{"num_key_value_heads": 9, "vocab_size": 8192, "attn_scale": 0.125, "init_std_qkv": 0.0244, "max_grad_norm": 1.0, "schedule": "wsd", "dataset": "wikipedia_en"}
MLP neurons of a small language model. Each row is named by its layer, matrix (down: output weights) and neuron, and shows model dimensions 368-463. Each number is 50 + 15 x the weight over its row's rms, rounded and kept within 0 to 99.
After each neuron's rows, "fires before" lists the tokens most often just after its 100 highest values on Wikipedia text that the model never trained on.

L3.down1062:59 45 53 68 39 47 17 76 56 61 80 48 64 59 56 61 62 49 62 48 37 67 52 73 52 56 57 56 60 45 52 32 53 60 40 46 13 57 54 75 47 63 44 35 62 40 40 72 45 57 52 63 41 44 29 70 39 66 65 37 21 50 64 52 62 56 69 67 59 45 57 55 85 19 64 42 52 35 47 64 49 37 56 36 18 55 36 27 58 52 60 35 46 28 70 71
fires before: " |", ".", ",", "–", "\n"

L3.down758:42 43 67 77 45 55 63 42 42 44 63 53 59 42 62 65 51 55 58 75 41 36 55 40 41 55 47 62 45 33 48 31 43 62 40 34 43 42 67 49 47 41 31 52 30 37 59 52 32 69 51 63 41 57 49 36 59 32 65 68 52 51 68 43 37 40 39 51 63 47 65 52 31 50 37 83 46 69 55 47 43 67 71 36 76 52 59 72 42 43 44 54 40 37 47 62
fires before: " |", " 1", " 0"

L2.down992:49 52 59 90 45 77 60 39 31 65 59 55 58 67 41 40 29 56 46 52 76 91 70 53 41 31 46 57 60 31 55 41 41 56 56 66 35 41 57 38 78 60 76 25 44 91 61 68 54 38 53 45 18 44 50 79 43 57 56 52 67 30 50 30 42 40 32 50 60 63 82 73 50 47 51 41 41 40 38 63 35 52 81 50 34 51 42 48 75 52 62 58 25 49 38 67
fires before: " |", "\n"

L2.down1424:65 39 62 27 71 31 41 75 68 64 48 29 12 46 46 42 47 50 38 53 49 48 46 39 21 71 27 51 32 52 29 55 51 41 59 53 32 43 35 36 30 54 34 65 25 49 49 56 72 25 40 48 42 49 56 69 34 31 73 39 40 47 69 49 35 56 57 56 27 52 40 30 57 52 60 33 39 81 34 48 51 49 63 31 24 36 13 42 52 38 49 80 66 38 52 68
fires before: "\n", " |"

L3.down1405:34 61 46 43 28 78 20 40 49 80 52 58 77 41 37 55 49 51 53 54 64 73 32 54 51 54 62 51 32 57 32 43 43 64 31 35 45 67 58 54 58 53 58 41 60 50 44 36 18 21 58 59 54 49 26 45 33 47 47 34 24 60 86 63 55 63 38 36 34 64 49 49 33 40 29 54 80 51 59 55 43 85 68 69 71 37 58 67 24 72 57 68 56 50 37 46
fires before: " |", "\n", " is", " was"

L5.down57:20 64 43 40 37 65 64 27 28 53 46 47 35 54 51 51 47 50 34 74 71 60 41 72 27 32 43 47 56 75 53 32 15 50 22 31 63 88 55 43 50 41 64 54 48 23 31 38 60 55 71 43 51 40 80 37 70 36 71 75 47 51 53 49 40 27 51 57 16 52 38 69 45 68 52 67 40 33 32 48 52 57 32 31 68 57 42 35 67 59 63 45 63 40 25 62
fires before: " |", ".", "°", ")", "\n"

L5.down716:63 60 59 20 65 38 49 58 33 42 57 34 53 74 47 52 52 31 47 55 56 67 65 37 40 26 45 48 51 45 35 68 62 66 56 42 80 35 62 47 62 45 84 61 62 43 49 52 32 38 67 14 47 49 44 34 68 39 50 53 00 81 18 32 42 42 59 35 71 71 38 42 43 85 37 38 58 61 48 47 46 55 40 51 31 39 48 35 53 56 42 38 61 63 68 66
fires before: ",", ".", " in", " and", " as"

L3.down215:53 51 71 63 54 69 44 43 36 40 86 47 47 60 61 47 59 38 75 51 62 48 23 53 53 62 17 38 78 44 52 33 35 38 68 55 53 52 44 51 55 46 56 63 50 84 61 47 63 61 54 30 05 27 53 35 45 14 50 33 64 44 73 62 61 62 18 61 60 50 51 60 28 58 46 38 51 43 45 64 52 59 49 48 43 52 48 57 46 55 67 62 43 50 49 67
fires before: " |", ";", " 1", " 2"

L3.down587:90 42 57 41 65 77 33 52 47 43 39 33 11 57 55 57 59 46 49 42 38 47 57 60 61 69 35 60 60 56 74 71 84 41 49 48 54 38 40 56 51 35 27 43 45 30 34 56 28 50 44 45 32 53 51 63 97 61 56 70 62 18 72 48 40 36 36 50 22 57 60 32 22 40 52 42 50 43 40 52 61 24 68 42 26 35 56 56 42 44 63 45 24 44 31 50
fires before: "\n", "-", "|"

L2.down516:47 51 41 62 61 46 59 39 43 51 39 31 66 36 44 49 62 37 36 27 62 62 26 40 89 74 55 37 23 56 66 39 35 29 82 51 66 67 48 44 50 19 55 42 57 52 60 53 50 63 48 74 45 56 44 67 44 62 37 29 32 53 66 68 52 51 61 55 54 66 50 56 42 49 53 60 59 77 45 49 43 39 44 75 43 41 69 45 56 38 33 54 34 50 55 47
fires before: "\n", " 0", " ", " |", " DN"

L5.down1110:62 32 49 43 60 48 59 50 61 55 29 54 84 30 58 66 56 58 61 41 54 31 55 66 67 58 43 37 43 58 48 48 75 29 84 58 59 71 45 48 75 76 62 55 34 40 46 56 55 45 39 54 46 42 50 39 33 40 61 52 24 55 49 25 52 62 56 59 45 59 57 51 22 53 17 56 44 22 39 61 60 46 47 41 51 68 44 21 40 44 46 55 72 51 56 39
fires before: ",", "."

L2.down1488:51 67 69 84 53 44 60 42 70 48 31 38 67 55 55 67 68 87 40 45 53 51 57 58 60 35 73 56 50 42 42 46 49 45 55 44 79 54 62 41 40 55 57 43 29 53 65 38 44 46 50 35 50 42 25 66 45 73 73 50 46 50 57 62 47 70 63 44 51 43 64 54 78 13 47 19 35 56 21 49 43 53 54 36 31 47 54 36 68 57 25 61 41 45 52 53
fires before: ".", ",", " and", ")"

L5.down833:35 43 39 60 44 64 58 78 61 44 76 47 23 63 66 54 38 56 40 34 86 41 64 46 62 47 65 26 75 61 52 30 72 73 47 37 37 71 37 38 57 54 32 70 49 45 19 58 31 51 47 58 36 30 50 51 32 53 66 48 03 52 78 68 40 67 69 51 52 35 53 58 75 19 65 76 34 35 61 50 50 66 38 52 28 48 46 50 47 46 44 41 25 37 59 59
fires before: ")", "),", ");", ",", ")."

L5.down901:53 52 56 51 62 65 40 08 55 52 48 27 56 71 47 40 61 57 60 29 34 51 66 82 56 62 47 45 36 42 67 78 24 68 58 38 50 44 66 58 49 38 69 48 77 33 74 35 45 34 27 62 26 35 39 55 44 54 53 58 55 38 42 41 40 60 51 53 42 45 55 24 46 80 54 64 40 46 62 51 56 44 13 64 57 47 84 41 37 44 40 66 79 62 59 58
fires before: ".", ",", "\n", " in", " where"

L2.down614:58 38 48 58 73 55 64 74 35 57 60 50 61 46 34 53 49 68 61 46 40 55 40 40 67 71 58 30 32 56 54 36 52 50 65 77 67 49 53 66 34 60 33 57 80 60 32 73 44 40 70 39 70 36 43 49 57 52 26 36 36 31 75 46 51 53 33 55 09 59 38 43 35 42 64 40 70 71 66 68 63 64 57 49 39 53 59 63 23 44 44 14 49 57 50 00
fires before: "\n", " |"

L5.down858:61 56 55 34 45 44 55 43 36 63 49 56 35 42 44 42 53 31 59 36 48 69 19 54 97 54 58 53 69 20 38 24 50 53 48 28 57 50 76 39 64 58 62 76 91 57 50 90 63 47 36 54 50 20 52 79 68 37 37 55 89 41 61 82 83 51 52 52 46 65 46 15 29 49 44 50 28 57 61 45 54 72 56 45 45 57 34 42 46 62 30 14 61 71 33 76
fires before: "\n"

L2.down915:52 42 39 59 46 38 39 56 47 36 54 57 57 38 35 70 54 71 59 51 15 52 52 42 37 43 49 53 44 48 20 43 33 72 44 53 83 28 52 40 67 62 65 81 51 44 34 52 71 51 66 46 48 22 54 63 42 46 60 50 25 60 64 53 39 47 46 59 39 69 39 32 30 67 46 67 28 80 37 38 57 82 50 56 52 53 41 42 66 51 71 65 58 54 49 60
fires before: "\n", " |"

L3.down672:75 70 62 40 37 42 51 57 32 57 52 48 51 36 50 41 51 69 44 64 46 85 54 36 55 72 51 49 51 59 46 63 70 40 84 50 77 73 47 22 58 63 71 49 26 53 43 23 44 24 50 20 64 89 24 55 51 54 57 67 00 51 41 25 62 39 42 49 43 64 69 48 40 67 34 49 56 51 73 24 58 62 36 62 53 41 70 62 44 21 53 56 43 51 57 51
fires before: ".", ",", " of", " in", " and", " from"

L3.down578:22 75 57 73 51 59 49 72 58 83 70 37 43 51 76 39 14 50 50 54 41 62 44 60 70 37 35 51 74 56 36 52 61 46 64 65 66 49 32 51 68 58 44 52 61 58 58 41 72 60 47 45 31 43 57 45 34 51 48 43 02 64 38 58 47 70 37 64 65 52 66 47 22 52 56 91 21 67 41 51 50 43 48 56 57 45 59 48 36 53 70 38 52 59 26 67
fires before: "\n", "-"

L3.down807:41 70 45 45 44 56 41 45 50 14 51 68 66 46 46 25 21 48 66 23 38 42 52 70 51 45 33 46 61 51 80 45 78 47 29 65 57 39 24 45 67 43 46 45 29 55 44 50 45 67 31 38 65 43 56 57 37 49 75 62 23 61 55 40 61 68 34 30 28 76 45 47 72 40 57 66 32 61 41 44 46 51 65 63 53 36 49 30 80 35 62 91 45 62 30 58
fires before: " |", "–", " W", " L"

L3.down73:56 54 45 58 43 60 69 32 80 75 82 67 37 58 55 41 46 46 52 41 62 70 54 67 45 75 30 59 49 53 59 55 81 54 86 52 63 79 69 54 73 44 58 62 22 55 36 57 34 71 14 38 38 25 38 61 50 15 29 73 73 34 55 47 58 48 30 54 68 35 43 62 39 68 43 52 27 56 42 73 81 55 60 72 46 53 62 43 50 67 54 69 43 43 66 72
fires before: "\n"

L5.down1492:57 76 50 46 82 56 46 49 38 46 46 48 59 58 65 53 39 49 30 56 34 78 52 33 61 23 68 56 33 45 36 43 72 33 78 50 46 72 71 34 75 53 58 62 41 48 51 57 44 32 16 57 42 80 41 47 27 49 43 13 42 78 66 42 41 59 48 40 30 65 52 45 48 61 56 45 49 51 68 63 77 90 48 55 32 30 47 50 50 45 50 71 44 74 76 54
fires before: "\n", " The", " He", " This", " It"

L5.down764:85 38 50 31 56 62 44 51 40 29 48 40 35 72 59 37 44 48 37 43 50 45 30 49 65 36 53 56 41 59 30 57 47 80 65 33 80 50 34 56 68 20 49 65 37 42 28 50 59 54 29 42 54 55 54 61 45 40 63 66 00 61 56 37 49 63 42 61 33 46 31 42 57 51 61 38 47 64 81 63 54 91 48 69 25 31 41 57 30 35 40 55 57 85 52 52
fires before: "\n", "-", " The"

L3.down645:50 56 44 73 59 49 18 58 60 58 47 72 58 42 50 65 44 12 33 53 58 46 58 72 30 60 37 52 47 55 41 52 37 56 48 42 64 47 36 31 68 52 56 32 32 37 03 33 60 58 38 53 61 47 55 60 68 36 23 52 68 61 81 55 31 44 68 69 32 43 25 45 75 56 33 61 57 61 44 50 54 66 62 86 49 45 41 25 42 46 47 49 47 82 74 51
fires before: "\n", "-", "|"

L3.down1701:54 85 59 50 59 38 53 50 39 33 75 56 93 75 37 61 56 54 36 47 14 32 47 68 46 44 49 48 41 56 52 62 47 71 44 77 78 11 22 58 36 34 45 68 39 31 55 64 59 78 41 35 44 39 41 38 59 43 62 42 04 92 55 59 67 61 30 55 21 67 60 44 65 56 11 43 43 55 46 45 45 71 43 79 61 51 53 42 46 72 35 76 59 58 66 63
fires before: "\n", "|", "-", " |", "|---|---|---|---|---|", " L"

L3.down1309:43 48 58 67 37 57 39 43 37 55 52 67 74 56 47 42 52 45 66 50 73 51 13 42 73 63 76 51 40 44 49 40 55 54 54 46 55 55 31 33 59 53 44 48 64 67 66 30 59 75 79 44 47 59 62 31 44 66 61 45 49 64 64 23 52 90 24 55 43 67 32 28 55 70 43 57 82 40 74 52 59 46 36 44 55 53 44 68 55 47 40 61 45 55 90 49
fires before: "\n", " the", " a"

L3.down1206:62 46 39 39 43 59 42 73 60 40 43 65 70 32 60 53 46 63 63 36 62 35 47 38 36 29 16 61 60 55 45 65 48 39 57 40 48 55 48 41 43 54 34 57 61 57 77 51 54 26 48 37 42 45 56 64 60 51 58 59 71 49 43 86 67 64 22 50 35 10 51 38 27 30 38 57 60 45 53 35 64 45 62 53 63 48 21 57 27 57 62 68 68 55 49 39
fires before: " |", "\n", " A", " W", " L"

L3.down1290:27 66 42 20 56 29 53 42 70 44 43 13 51 39 82 34 33 46 55 69 59 53 83 21 54 56 42 32 49 54 43 31 61 41 31 35 35 36 44 63 62 45 38 45 45 47 32 30 57 77 47 57 54 66 78 46 53 55 20 72 25 59 48 62 55 36 54 48 42 30 82 71 62 51 67 61 42 36 53 31 47 58 40 65 61 32 46 48 71 84 22 50 43 46 35 66
fires before: ",", " The", "00", " B"

L2.down333:32 53 21 75 90 26 65 53 52 58 52 31 49 43 29 56 67 44 56 41 62 46 66 38 67 54 59 36 75 53 40 35 25 58 55 52 47 39 53 81 46 46 45 57 94 62 45 25 46 29 79 33 50 52 38 40 60 64 50 59 29 53 50 35 42 71 38 43 42 50 45 55 46 64 58 38 58 61 52 69 47 71 46 44 57 46 60 53 49 54 35 66 39 57 41 16
fires before: "\n", "-"

L3.down82:93 71 57 33 21 56 38 57 45 51 18 61 56 56 57 50 39 57 77 44 47 43 45 55 29 44 39 64 55 56 23 53 52 51 54 54 41 41 38 54 72 31 37 40 45 26 47 58 61 58 68 42 44 57 32 30 79 62 68 64 59 31 54 60 36 54 49 32 24 76 33 73 71 57 22 49 63 26 51 60 67 44 58 66 27 39 57 35 49 56 37 72 44 39 19 60
fires before: "\n", " the"

L5.down1374:34 34 55 39 40 41 70 60 47 84 49 67 51 65 39 66 46 40 46 73 43 68 16 45 59 59 23 34 39 52 56 57 56 45 52 57 67 43 50 29 38 52 44 51 75 79 32 43 47 26 31 62 51 46 57 35 64 50 12 55 67 44 69 40 63 60 34 61 70 36 65 49 30 49 58 57 49 34 21 45 33 45 33 63 12 63 36 58 55 40 72 49 32 83 50 73
fires before: "\n", " a", " in"

L3.down820:58 52 35 73 54 70 51 56 67 70 53 60 51 38 60 47 64 55 58 36 40 49 94 69 45 46 25 31 53 27 25 40 42 25 71 28 14 55 75 49 53 40 60 64 48 50 47 29 54 56 27 24 48 73 34 51 40 27 43 62 20 65 32 56 68 56 54 57 30 61 33 41 72 60 48 56 49 62 35 50 44 53 29 33 55 52 48 35 54 52 78 22 44 57 63 41
fires before: " by", " in", " as", " to", " on", " for"

L2.down0:62 58 43 56 55 67 42 54 50 51 29 65 25 55 44 19 61 73 67 40 41 48 44 75 65 71 42 29 29 30 31 61 78 35 21 29 37 75 49 47 50 38 49 58 44 45 49 24 62 43 22 53 61 51 57 61 69 38 50 58 51 39 67 52 61 51 55 52 48 46 34 48 34 36 61 45 50 34 25 36 46 24 57 44 21 37 53 50 54 52 52 63 55 48 41 60
fires before: " |", "\n", " First", ")"

L2.down860:44 60 36 62 56 54 55 50 40 44 38 51 51 57 28 35 51 53 28 35 39 79 54 48 51 44 50 09 72 49 88 75 53 76 59 61 88 47 44 50 57 64 55 56 49 39 19 43 40 30 41 12 70 34 53 35 62 71 26 72 30 25 72 57 58 52 50 35 28 52 50 62 59 28 62 30 75 54 44 86 47 91 58 63 15 43 26 80 45 65 39 49 52 54 56 58
fires before: ",", ".", " 18"

L5.down1614:67 48 53 39 37 72 45 61 42 66 67 54 75 21 56 52 33 71 47 29 51 43 33 55 60 36 62 55 71 66 62 51 40 66 45 54 41 62 19 42 41 47 44 48 68 30 60 46 41 62 37 43 63 66 52 80 57 56 44 77 73 18 55 71 66 51 50 65 50 29 50 52 26 63 53 38 61 55 59 51 66 46 60 45 35 20 37 49 42 48 42 56 38 55 47 59
fires before: "\n"

L2.down541:56 60 29 50 36 05 14 53 55 34 43 71 39 70 44 50 63 50 66 53 57 77 38 70 32 47 70 48 54 52 41 58 36 58 70 43 41 45 49 34 64 58 61 52 42 45 57 43 37 49 54 79 83 26 38 61 57 44 45 67 35 56 47 55 58 64 50 53 96 64 53 46 64 60 72 99 57 40 57 40 34 44 54 01 48 38 55 65 42 42 42 54 59 62 64 23
fires before: ",", ".", " and"

L2.down94:45 48 32 58 52 45 52 42 66 47 00 11 57 50 49 66 58 61 77 53 51 42 21 63 56 53 45 36 58 60 35 53 29 11 38 59 52 82 54 44 37 24 47 39 32 50 48 39 60 43 68 50 47 34 66 52 35 41 55 54 20 45 75 50 24 52 53 56 28 39 57 38 39 53 69 75 40 52 55 41 32 54 56 37 45 53 42 40 57 45 58 31 62 27 74 45
fires before: " |", " "

L5.down1669:77 34 57 47 20 69 54 63 63 50 54 61 45 85 71 34 43 38 50 67 61 54 48 69 56 55 49 65 96 72 32 26 60 67 52 74 50 66 55 31 42 62 57 55 66 50 63 38 51 82 64 59 48 47 41 55 79 53 43 45 75 59 57 49 34 44 54 56 22 70 47 28 27 37 36 67 56 73 42 25 53 18 51 39 51 46 52 47 50 41 90 74 47 50 58 43
fires before: " |", " to", " "

L2.down1441:85 41 49 34 67 65 21 62 37 31 71 35 61 53 66 66 48 28 27 32 58 71 67 64 66 57 45 72 86 66 48 62 51 56 47 42 65 24 47 50 70 43 62 42 40 44 34 51 52 62 59 45 48 48 59 75 61 19 36 56 39 56 46 36 35 83 28 53 37 50 53 37 56 83 43 45 53 50 47 41 47 91 58 70 42 32 67 63 69 58 82 58 63 62 44 25
fires before: "\n", "|", "-", "|---|---|---|---|---|---|"

L3.down1274:56 33 59 42 24 50 43 29 82 49 44 40 29 46 43 46 44 52 83 50 45 60 38 76 68 45 39 42 49 50 47 44 69 45 86 31 46 42 53 52 40 45 43 51 58 33 56 48 46 51 67 35 07 40 38 48 38 50 54 65 36 45 59 58 51 76 53 50 40 69 61 61 58 63 32 44 41 55 53 49 59 56 54 58 59 42 31 25 37 24 63 73 78 57 59 52
fires before: "\n", "-", "E"

L3.down636:70 38 38 56 52 66 51 56 44 54 51 55 37 53 63 57 39 33 35 52 48 59 58 51 49 62 42 55 53 43 35 42 42 49 35 57 65 26 63 33 40 50 63 47 44 43 53 52 45 32 53 53 69 57 33 45 56 55 49 63 00 72 31 21 50 49 35 62 36 37 65 52 42 82 31 48 60 68 56 35 34 51 26 43 28 35 71 66 48 49 47 66 50 58 67 49
fires before: ",", ".", " in", "==", " of", ":"

L3.down493:34 51 15 30 61 74 44 67 69 52 37 47 64 64 57 38 45 45 42 40 28 71 56 43 29 53 54 52 52 63 67 45 76 43 49 50 78 25 46 61 33 39 42 48 53 36 49 54 35 57 84 60 31 72 67 34 48 49 68 44 43 56 63 76 21 56 66 48 62 44 37 69 39 38 48 59 41 56 37 59 36 54 45 43 38 62 61 51 76 72 40 35 67 53 18 70
fires before: "\n", " |", "N", "    "

L2.down1514:57 53 53 60 50 69 22 73 68 63 29 26 36 57 47 59 31 38 36 27 63 59 61 60 46 52 67 42 51 55 38 90 46 76 50 77 51 59 33 58 68 29 65 43 36 35 21 74 53 64 30 76 55 70 48 63 74 16 41 51 64 66 37 66 33 64 32 65 49 52 48 44 39 40 19 48 46 44 19 74 80 44 88 60 27 38 42 37 44 30 36 52 56 28 49 62
fires before: "\n", "|"

L3.down838:40 63 42 30 78 61 60 61 60 45 47 43 66 43 57 35 57 47 64 48 42 41 23 60 36 42 49 72 37 65 67 46 67 67 60 57 65 40 44 37 40 99 64 79 86 56 56 51 32 55 57 34 55 42 38 58 49 17 63 29 23 31 51 52 52 35 34 48 39 55 47 49 68 76 58 57 53 48 79 31 37 40 32 33 07 37 46 62 24 26 26 39 32 79 54 29
fires before: "\n", "==", ".", " of", "it"

L3.down170:48 26 51 39 51 57 61 63 62 49 40 53 54 63 44 63 55 14 56 58 49 69 48 29 43 65 55 57 60 45 36 64 28 21 80 51 51 59 04 59 79 38 54 60 67 63 37 61 72 69 33 62 53 54 42 60 27 51 37 57 09 46 37 38 44 65 50 83 55 57 38 30 37 47 65 69 49 48 67 31 58 53 56 67 29 60 39 46 55 64 80 58 66 34 70 17
fires before: "\n"

L3.down1491:62 44 52 49 39 59 72 46 52 37 63 33 34 61 58 30 61 73 45 65 43 79 53 84 61 44 45 56 43 73 63 78 45 61 57 46 63 64 72 74 59 40 31 49 30 65 35 29 39 42 46 40 31 46 78 58 55 39 32 40 59 34 47 54 64 77 55 47 65 64 59 64 33 48 61 45 80 32 51 56 75 24 64 60 45 56 57 24 50 35 47 74 41 45 71 42
fires before: "\n", "B", "The", "born"

L2.down383:15 58 65 47 57 47 40 56 51 38 60 57 55 24 58 57 54 28 32 52 28 76 56 56 39 71 44 71 45 37 56 73 52 42 42 46 65 35 54 48 78 61 62 65 33 42 30 41 17 42 26 14 59 64 34 51 51 55 57 54 43 38 69 38 69 51 58 35 75 59 54 45 31 79 49 54 80 67 52 67 56 64 57 69 60 22 33 31 51 72 26 63 60 30 54 53
fires before: ".", ",", " |", " and", "\n", "–"

L3.down829:52 85 53 03 45 63 29 50 57 92 37 67 54 54 67 47 59 66 71 32 28 38 51 36 41 32 44 41 46 35 68 23 57 33 53 54 44 52 40 32 48 48 47 38 56 56 50 40 51 60 57 39 26 52 65 47 57 39 59 33 05 45 44 55 60 73 19 39 42 51 49 49 66 59 46 73 71 34 46 34 44 57 37 68 64 50 40 30 57 54 39 75 52 47 51 46
fires before: "\n", " of", " |", "."

L2.down1258:46 33 71 45 42 49 55 16 37 49 36 68 49 54 37 43 42 42 61 43 60 56 66 53 64 67 38 68 39 53 82 44 67 47 38 48 73 44 51 75 39 39 73 53 43 43 49 66 19 21 40 33 63 74 56 63 38 77 34 37 45 30 52 64 29 62 51 41 41 35 66 40 50 48 88 68 55 41 35 59 56 66 76 39 45 19 22 46 41 61 34 42 68 36 44 42
fires before: ",", ".", "s", " |", "-", ":"

L2.down1191:48 67 37 57 62 65 46 74 57 39 50 33 36 44 46 61 40 76 54 22 51 88 43 58 66 39 35 70 43 44 33 59 68 56 51 43 48 65 50 51 75 33 60 85 11 48 36 59 61 39 24 53 32 18 42 60 45 42 36 31 17 73 27 58 30 46 59 57 33 51 49 30 36 35 55 66 46 50 41 50 50 48 51 66 71 44 74 62 49 69 46 53 52 54 71 56
fires before: "\n", "-", " 0", "Dem", "Un", "B"

L2.down146:61 40 29 62 49 42 40 37 43 45 61 65 48 58 60 41 48 50 59 42 35 36 66 54 26 51 38 40 63 33 77 63 55 64 81 60 34 40 65 69 21 55 63 44 45 55 84 37 54 69 36 48 16 54 64 69 27 43 48 59 70 50 71 50 37 39 48 49 35 39 25 73 67 89 70 64 52 52 38 65 59 69 40 57 50 22 39 34 55 32 58 57 39 42 72 39
fires before: ",", ".", " of", " and", " (", " in"

L5.down906:50 34 50 27 58 60 35 42 65 40 50 58 58 43 58 68 48 61 46 51 34 73 18 37 35 49 87 49 68 47 36 60 49 62 24 37 70 54 34 39 47 32 22 61 72 34 48 57 26 44 37 50 46 59 44 46 49 48 61 45 46 77 51 54 54 71 44 25 39 65 45 38 36 29 75 49 54 40 44 08 42 36 47 37 52 74 69 94 63 44 62 66 47 63 61 36
fires before: "%", " to", "–"

L5.down280:60 69 42 31 67 46 57 54 58 33 65 69 44 60 57 60 60 59 56 42 50 45 26 70 43 64 53 44 22 57 73 50 50 72 57 52 34 57 50 66 43 35 50 33 42 28 38 47 23 62 57 64 30 47 54 59 50 53 68 69 69 64 71 23 49 25 60 65 55 42 43 43 32 46 18 36 34 35 48 37 30 43 49 50 68 50 55 42 25 65 50 37 22 62 55 67
fires before: ",", "\n", " |"

L2.down735:35 44 65 32 43 20 38 38 36 22 58 61 83 52 56 47 66 47 79 50 59 25 35 32 34 66 45 84 68 61 53 31 39 42 30 45 56 53 22 58 40 68 57 72 46 37 64 18 67 69 80 29 41 46 33 17 60 59 28 65 23 70 75 53 42 65 33 68 81 29 56 47 46 56 43 68 52 48 55 30 64 48 68 70 38 35 56 65 48 79 59 67 36 62 55 34
fires before: "==", " ==", ":", " and", " also"

L5.down1297:64 36 36 30 44 64 33 64 73 43 60 38 35 68 64 38 60 56 30 73 37 64 31 51 12 65 55 47 51 57 59 61 42 91 53 64 20 42 56 54 65 44 34 55 38 50 25 44 40 49 50 52 55 53 49 27 19 63 39 42 11 66 44 48 48 51 54 29 57 55 55 29 58 61 65 36 40 63 78 49 70 64 39 60 77 49 35 45 24 44 29 85 42 37 46 33
fires before: "\n", " It", " Date", " ", " Party", " The"

L2.down32:40 19 44 49 42 48 56 61 59 67 57 22 35 18 47 69 42 43 59 79 52 36 19 45 51 51 58 52 67 31 54 37 39 49 34 53 46 25 43 47 30 46 58 39 56 44 57 51 72 30 47 42 33 76 00 58 77 80 43 63 32 63 36 38 77 32 55 42 43 48 55 43 50 76 32 65 60 74 30 51 48 55 39 65 46 64 75 22 40 33 42 73 41 23 38 28
fires before: " |", "\n"

L3.down499:39 48 66 27 59 09 67 39 44 33 59 57 55 64 46 66 58 49 30 33 50 45 63 51 44 50 66 63 41 59 67 54 55 49 42 48 37 73 43 54 34 53 36 58 49 48 37 57 37 38 49 41 47 48 65 49 28 45 55 46 91 60 61 59 61 25 57 68 39 50 46 27 17 05 67 86 54 55 70 61 63 32 49 60 53 68 59 38 39 49 53 49 67 24 65 43
fires before: " |", "-", "–", " /", " -"

L5.down277:49 37 69 69 41 81 42 58 79 36 29 69 43 52 67 29 18 54 56 62 61 20 66 43 44 58 79 59 43 50 51 58 57 45 56 40 79 61 52 39 47 39 43 52 38 36 82 38 77 50 69 35 30 48 44 36 48 65 35 71 47 51 79 37 43 38 44 49 80 59 48 62 69 75 42 57 49 47 57 38 53 62 44 33 63 72 43 26 54 18 46 67 59 62 34 47
fires before: " |", " W", " No", " at", " @", " 0"

L5.down1119:74 69 70 58 65 38 49 38 26 76 54 38 46 49 58 52 58 56 42 50 56 31 52 26 51 70 63 74 39 36 56 56 62 48 43 49 63 61 36 44 50 54 33 45 27 49 36 70 45 50 59 63 41 56 62 35 41 51 68 65 87 66 63 56 50 25 72 84 72 44 86 45 46 51 72 37 63 51 29 51 45 59 36 51 50 29 47 64 57 35 58 39 65 50 45 52
fires before: " not", " |", " of", " (", "s", ")"